python train.py --n_layer=9 --n_head=6 --qk_norm=false --attn_scale=0.0884 --init="normal" --init_std_up=0.0127 --lr=0.00862 --grad_clip=1.0 --batch_tokens=65536
MLP neurons of a small language model. Each row is named by its layer, matrix (up: input weights) and neuron, and shows model dimensions 416-543. Each number is 128 + 24 x the weight over its row's rms, rounded and kept within 0 to 255. Numbers have three digits each.
Before each neuron's rows, "fires on" lists the tokens most often at its 100 highest values on Wikipedia text that the model never trained on.

fires on: " |", "ac", "|", "ing"
L4.up3705:106098158139121129111126134138145127134133155120103102114108137152137097153124152132108108092129066119094143126096150105115147114154111141132140102095152142147119087113165109097126148119100126094103120129133157135152121156117077108125123135120113108144158141102135119120115131117121157136124104137142097156170140129121163109085143117139160109154106141136116091138098134107125098123108

fires on: "-", " A", " out", "ou", "im"
L4.up212:158117094153145157158110147124142106096147133169144093141113149123132060139138118167185101136128116117144088156115156092154183168117108199118128176123137171172165092146137100151072129147120101132140079134122142130107130160120145119091147179110136118129157159086144121155087088109134130129140101133161161153149129144115151121148143146128122142117126157130091160138140121109146099090104

fires on: "p", "sh", "t", "c", "y"
L4.up611:158184115141108158087112141126116129137113104083096136137114147159123123119163104130121103103054128119139145143108107126138119131143147147159160125111147145094104122087119101121162101116129123079109123139130148138125145132132131167124149126116114112141191108085096107115120151128135122116149134122174130111149173097104168082110060155137176087137110171158126140167131117103145151155118

fires on: " (", " to", " —", " which", ",", " -"
L4.up334:123128067124126116173123136109182103130115138163141159106123078114092153141154083092112117126138106112122158134090123128140121134158131139125123156123103111135120120108120167100106116128127116152131179147163110115143083124132116134151144114066143093128115159175104165122140110143136118121113086100129122142138141105160146150120157165156136137143188146157144113121157114143093147109138

fires on: "b", "-", "ch", "r", "t"
L4.up1028:100161151091157124154125148110109121149134153117142101121145146146139103139134134072153117146158129160130109141114112139104117128104124082124129092086130127162129110131121082168146165117115145150139148126155131088108112144127112101180148129135117140153117107094112129153086147104142043136114147145155141161093151136173121131087159143154126141100131145103092119099116149145148113120153

fires on: " as", " be", " As", "As"
L4.up1429:134145102148133124105134113119127150101141156113130162149119112131102153173170158139148150145107111106134110145102125126122132143137086128122142103105140146130176138124174167092068120137113158093104061098115137132127136130152111092149126135144136148108127105136144132103145116118089187120152118161153089120149103144160122135101176110112109110105102161129118086158115104156126161165167

fires on: "st", "b", "h", "m", "g", "und"
L4.up2873:121154137129145165144124132131138125159101119105186167141125135083141106132105105130095110092113145143120139130121109133129114162133108071087187144131132129155139140122154128141127141102094134115152142097151152172120122157110145115142159121133120088163176136125104155153138136114095133115147172101118141133156141127097139077113119134118125125107125129148127144113131137099121136143170

fires on: " (", " to", " had", " was", "ctic"
L4.up2741:163116141121095156093072188114093172137129143098111113105130131123148127138135117109161132136165151066106142122119140159143111135135135091138110130112124126104155129087141122139132149171167119155110100094119109153140127115114174132150156147102129099102143089109104126163138122118138142093109149140124089110129135113145137144129141145133090109054176165108122136132125144195124111128099

fires on: " and", " get", " most", " got", " have", " be"
L4.up770:177136122131123150069100139120112119201143153126140112180110124160123138107143122144158114082111082166149112149119132133079131108131128129115137151125116132143139141107172133145120089141131100126130101102140133149095077150142119115170110134093137108106106167139126124158133160107151176164142171136145117166142097155107128128149104164127127091157128137154087089149143102075120115095124

fires on: " D", "ay", " N", "d", "ag", "ann"
L4.up172:132106195099112169135106101183132132119150108120109177098138111118139095142135139124107111139188147174140132125095129157130140120117112112164133123176155119080112088080105121088095125153143150160093092102102173161117126136127124134113090128127165123205158093112118146115137120071131144128122146113134084113118164163093128122159187156151125116169099169106104145080106104116125123115114

fires on: "z", " not", "l", "'t", "o", "r"
L4.up2924:135125139163108125118136181122086134127115095142110151127117103200173128164135094087127127157146121086104157127138122158106150116111135167118140110136157117136151165102153121121111173140158145094184108128137103147155154095141091177165132152126131082135106076107164123161167154112119168079109122140107161110133113099108124129135128135126108094112120131146129129142139106166090102096112

fires on: " of", " round", " after", " before", "–"
L4.up2094:116146149153130144127144096149101151117100120132100116111138088113143148133149143119138084141115126122155087154110115098146161133126130128118170156115093101140127121139178104166147097151125116100144124106162140154119127118131093115122118142090117145160113135152159166118110086132115106131125101164163098113119197150144138159073139169136126126097131120107160175092173090140074179102136

fires on: " only", "ing", " up", " on", " out", " featuring"
L4.up101:155156090146086105157150098133120160124094149120131107103109150140159133173129149166140125117124095097145134152163099129071083094156099098119108110145118136151149135120107142141079136147125103168187147097157107135095143140131084124100103130124127131154129162122150182104109113147127124139163095116117103101113109166105162142117122135112119129135115123141105065129157142150156109155103

fires on: "\n", " of", ".", " on", " to"
L4.up3805:108111112121130152111135128191147173126131132115104127167117120149131106138074075101119080146136174129125099151126147132119113156093135127126116107172108108131113101105118122110127169106129151125101099139144125180084125102078114084116141107143135129134134132144132130104117107135156108115119133098154090098108115081084129154120113171122143159104153143140111084144159148141115139145150

fires on: "R", " r", "r", "ol", " R"
L4.up2298:099094116143178126109074089123127117136140140146126122156101149132175156156093136128145140148105128114142150097135125161121137119134126130110118107111112150147133139130125107136150170128165148140138132111163114106124170152126097157112098111111093136110120124127106060147099085113142112167136128145114098125112128147135109194134101152120095152140123136131146136119107105142142115087137

fires on: " |", "–", " 0", " —"
L4.up1661:132086174116168118111122158112139089144192118201157144150121131169111143137119136111128103108121103100140110139084143148112113163169129122119141121125154114104127094155162142198112100133163102135106101117128121154106099143114136119138104154163148110128150079156134105139133111113142100080078133137154139134148121059137155083104113182158118128139144117095141096126130129113123131108158

fires on: ",", " |", "-"
L4.up695:145145213120141127155126159121061131148140142127144100117136098131094129134160122095145128150146084083140113153112149125129110133103163153099119115127109139141063086145127161165166147129128100149104130102188090168090164175093139103119136117117152136117112138117124134102129158122118132140147106165147110147117118096130170095122140148134088114141104151122111123148164124128123111103105

fires on: " W", "W"
L4.up90:085150177145145128103106160079151149141145115097128164119145127093183107123121070143148157118087130116149130146158154140114129076116117168143153153156129179123122099152196121170154103122156124131095121126135116186099118136191087192132108126077157116108155133152126105137118125133118144094145121137091086112107125115093147152109107142146074146105127163122163133071149138139146137087146

fires on: ".", " C", "x", " L", "C", " c"
L4.up3776:128125145124132130147074116119124184129114165128173103126109160125117139124156134108114135152141129163128152166115128105111117108108128119093092112111113130111109126169121158129119129130148130126117117137186111114072143091110106132127126105128147089139149164127136114112152113099173147109145084132150151133104124104104104133102152144098125088137116147114118109161131104116126124158130

fires on: ".", " to"
L4.up252:142134104140152184131131131115115100191141134157135090133130091107140162118131111186141144133097160134104129141091162123144108159131124069143126129120118065126115075081126154168096118161101142134121145126122156140146146124183111166192060122087124151148145099154171125151119107159113168096095054141127118118154098145126173124147149091128144142126126149119101137082126110079125132149120

fires on: "y", "d", "b", "p", "ter"
L4.up2320:134094120133123077090125116102155138130115101127103092117137128162150098143157127119115149096111107148147116096103110133124132078115140124166121166103125145139116119127111088152132114151105085120124173138162135170102141111134094138135144064152121174102099118128142125146116118117106147123162145133167119113123142147121140090106116087128146094149107097148136123136087141153165139127156

fires on: "-", "–", " (", "10"
L4.up769:146141139124135136174135091108183134095135159097105128122154167148080078138178105099121152125126099111156146115135122140102127105142150092118154100145107143135114142144116108120147115108131136129111072116145152138154145123170145153152148137136179143143137102120109132134100157136106144141163170132138152142162094103129102131157167156112113149123133160128144100098109130164064130114122

fires on: " St", " c", " st", " music", " cl", " sh"
L4.up1199:123149117165178106164103153136137136130137140126156152121140108102134139120135149119147162116103125147120115133165151142113145145119140146107129124131156119110124080129095091153117110124128080114146151146156119153186096168116166138121118106138052093133116135135147138151094137118138128127174075098123104120119106149167149120145119094130136111119104130118115158134137137106135126097127

fires on: " the", " he", " is", " this", " This"
L4.up759:099147126136147097134132138156115163124127115144141156084130118122141145101098103130177118131110099171137114106114141138119121115130155141086188150131165116136115099150100101102132154117126118132125156100164104104077132094169132121122092128129123126184152106098114102133133097138121133120119122130127133150130120120160133089065091153091103154091138119086134104117161139111158134118130

fires on: "-", " of", " a", "–", " became"
L4.up2269:137121131104127130096094103123135104134120140136155159096147119143137086122158073127132106132142150119135132117123173126181089143108138142148109096086146094160149098142123113195179121142119095116126149094108076146164172139119112114110165121078116132168110184151168144130109139147126111113134132133161129123138157144149143113103137158141137140147120090114144122088125142137119146128115

fires on: " by", " but", " after", " from", " without"
L4.up2314:140124129120089167083160091173116131119145122115157122129144125135125190125154131154103161085147108138125131093103139156145084182139097156136129152142068087127079120137136126166142161130132141113126123152110119114174129122109129095154118137107152104103164119116126105099148120136109130148126143175171094163142120125178107124106074134148120073144115120145139101154186153133141133133141

fires on: " as", " 1", " a", " very", " too", "an"
L4.up752:157123111128136170140098091115144123148126149136119145112134083144136112174114104141119159156092105094064145145134192129083119108119138140096160078100153174140142091109152106080136063093097144148114144137169094144137110143135109124126064142104154114125186136117104114160082124161111108101141134093164110174145139098134148139144094145117128131088106110103128105108091103098129117126157

fires on: "s", "b", "o", "ous", "al", "ic"
L4.up527:124177168097127111112134144123175114080121130176158167122162112144138088140143133124069126136105119168138102150081142145110150129105119099189125147151128134120111109137164154125190134149132105120152103133121110153124117085117118135131157186134145127131151122117121122146151098145091136121149168107126122119179143153118103134153092114162185134155083156161129096128143155106112118123112

fires on: " ", " that", " to", " r", " based"
L4.up684:115125155160141142147112128139125150166130154150118132169144125100129139136133144129157098137134096135107130141130110126140128105125115116125100181110128086148144123113125116132158133135105093122128129190085091119127109132156159121123111113076145167147141065136100129118111130142127123150097115163135157100159145104121135178107156113154149074119165182108168121137089134121142139132127

fires on: " a", "-", " after", " |", " for", "id"
L4.up1527:121135165127146135111116161152118095139167140133143123152104106156137148155132132137096142124118137113115164120096122090101143136115147116138141109152114113094095119125140126143165117118163223079129136138167135103104124124133170127113151131114124095116142148143126115110151100097144144110141123106161147127173101154129167104159139121133117102116110138135151101137123126101107113116120

fires on: " B", "b"
L4.up1993:107121149113115132131071127140196143139144093160150129137127167168148145107121170141164106107167172150144137135148074111117152106132170151137136127114141125094092152112161109145208133125163110158057136115108106125106157107152122106102138111097120138132129132121169139146156109174129119104116135132134138157135150109121142144137114133161110122145155132159102112107109141137130137125125

fires on: " of", "al", " to", " on", "av", " from"
L4.up3370:124163112140164124074080124114095113093131114116081145123122113068059091142163161150081146135147094120129147112191137112186096141143123116119132119159159149116118109069108120155128121142091124113118128131115211143122122135102089138126139084137149122154148121099122127153126138138143124130140091122122158095156100122111148140159114117171153108134126129118144173061118137112119148120117

fires on: " of", " —;", " in", ","
L4.up3260:188179123143155140102133115119097139095156113124081115136122146127177120144124134162155085133127125128088110108143111107169132121157149083112158070146213147137159108090129158176139091125161160113100125110134138164134139133129104100158146125131114114177116131173130120161148140117154109148136119113127099147102181151062124125145110135107067104173154123123108140142156109157069142144110

fires on: " c", "C", "c"
L4.up3693:085089143142126107107134124163113153126120129179096133153158162142116112153141096128128138083090115107157113131125105102128057122095162082130138100151091101096119106114107154122172127105135072114102181134131096101080170123094125109132104134091152111119165135118133112144160151118092117117120133154151112112128139130136112080122134153120101148110122150138106136106117163105127105147159

fires on: " to", " ", "ac", " he", "o", "ie"
L4.up3281:164131134157116153122131140126104150127154140120131144094110144155150130144157103149146165133149100124129130104141108133131127082131118132127156182143138140125158149105108076123112156173104101160133129148139122144133143108158109155131095153130144105154096151084143135142122144123150137120142150108150132096137142127117141151116131140181144139121146098117147109180160142121146117107135

fires on: " j", " b", " c", " d", "c", "M"
L4.up1872:147109100123110117104097098117097144102113110115113202084098096126123101111101168114150137100063151131117123142111131140175162069114154113076154105125152136136107138139109134112126131115128112193116167141141126146078102129114115111128130147124134148125187135079147129141136139154156171086146105140134146110170116131138096116191169105115063167135088151138120147104129158081151104124161

fires on: ",", " by"
L4.up559:147103151138119141085149100133144120124137124090073117118149103134144141130124126129104124112120123111176132085120124163146148125129085129157110084096125105163141089123134148118123087156124176132117104128120140133137163112133119103098141161159122070112131133155085142161158114160121171151124107162090141149120143093099131122161155084139129105158160090114115119108152115135122067124129

fires on: " Ch", "ch", "ill", "ich", " ch", "och"
L4.up2652:114090174113093093142135107153147098128137132166111102089129155134150154165118093182106147105127130157152092167135155116114138190111101117139099138119154140139165127070095135126124172119089135084126123098131128148139126162120154110132131101114159101127159159088114159130143102094135140133112142114151100153081136082145103102155149147125137126085099112131144066071132091147162127179137

fires on: "-", " Be", " Le", "ok", "ov"
L4.up1687:137098139151142095114124144109120144072141114160115196129099120140142104150139115071121131131158130128146134128073137164102128116106142126137135121152152091108077119170077099144146119116164183121117147103105127122103120146089144163134111128140100118153127143128100162117165153103091125129168074142137138119089140111090119134137103152142144130156130105123110124130095139108153196148136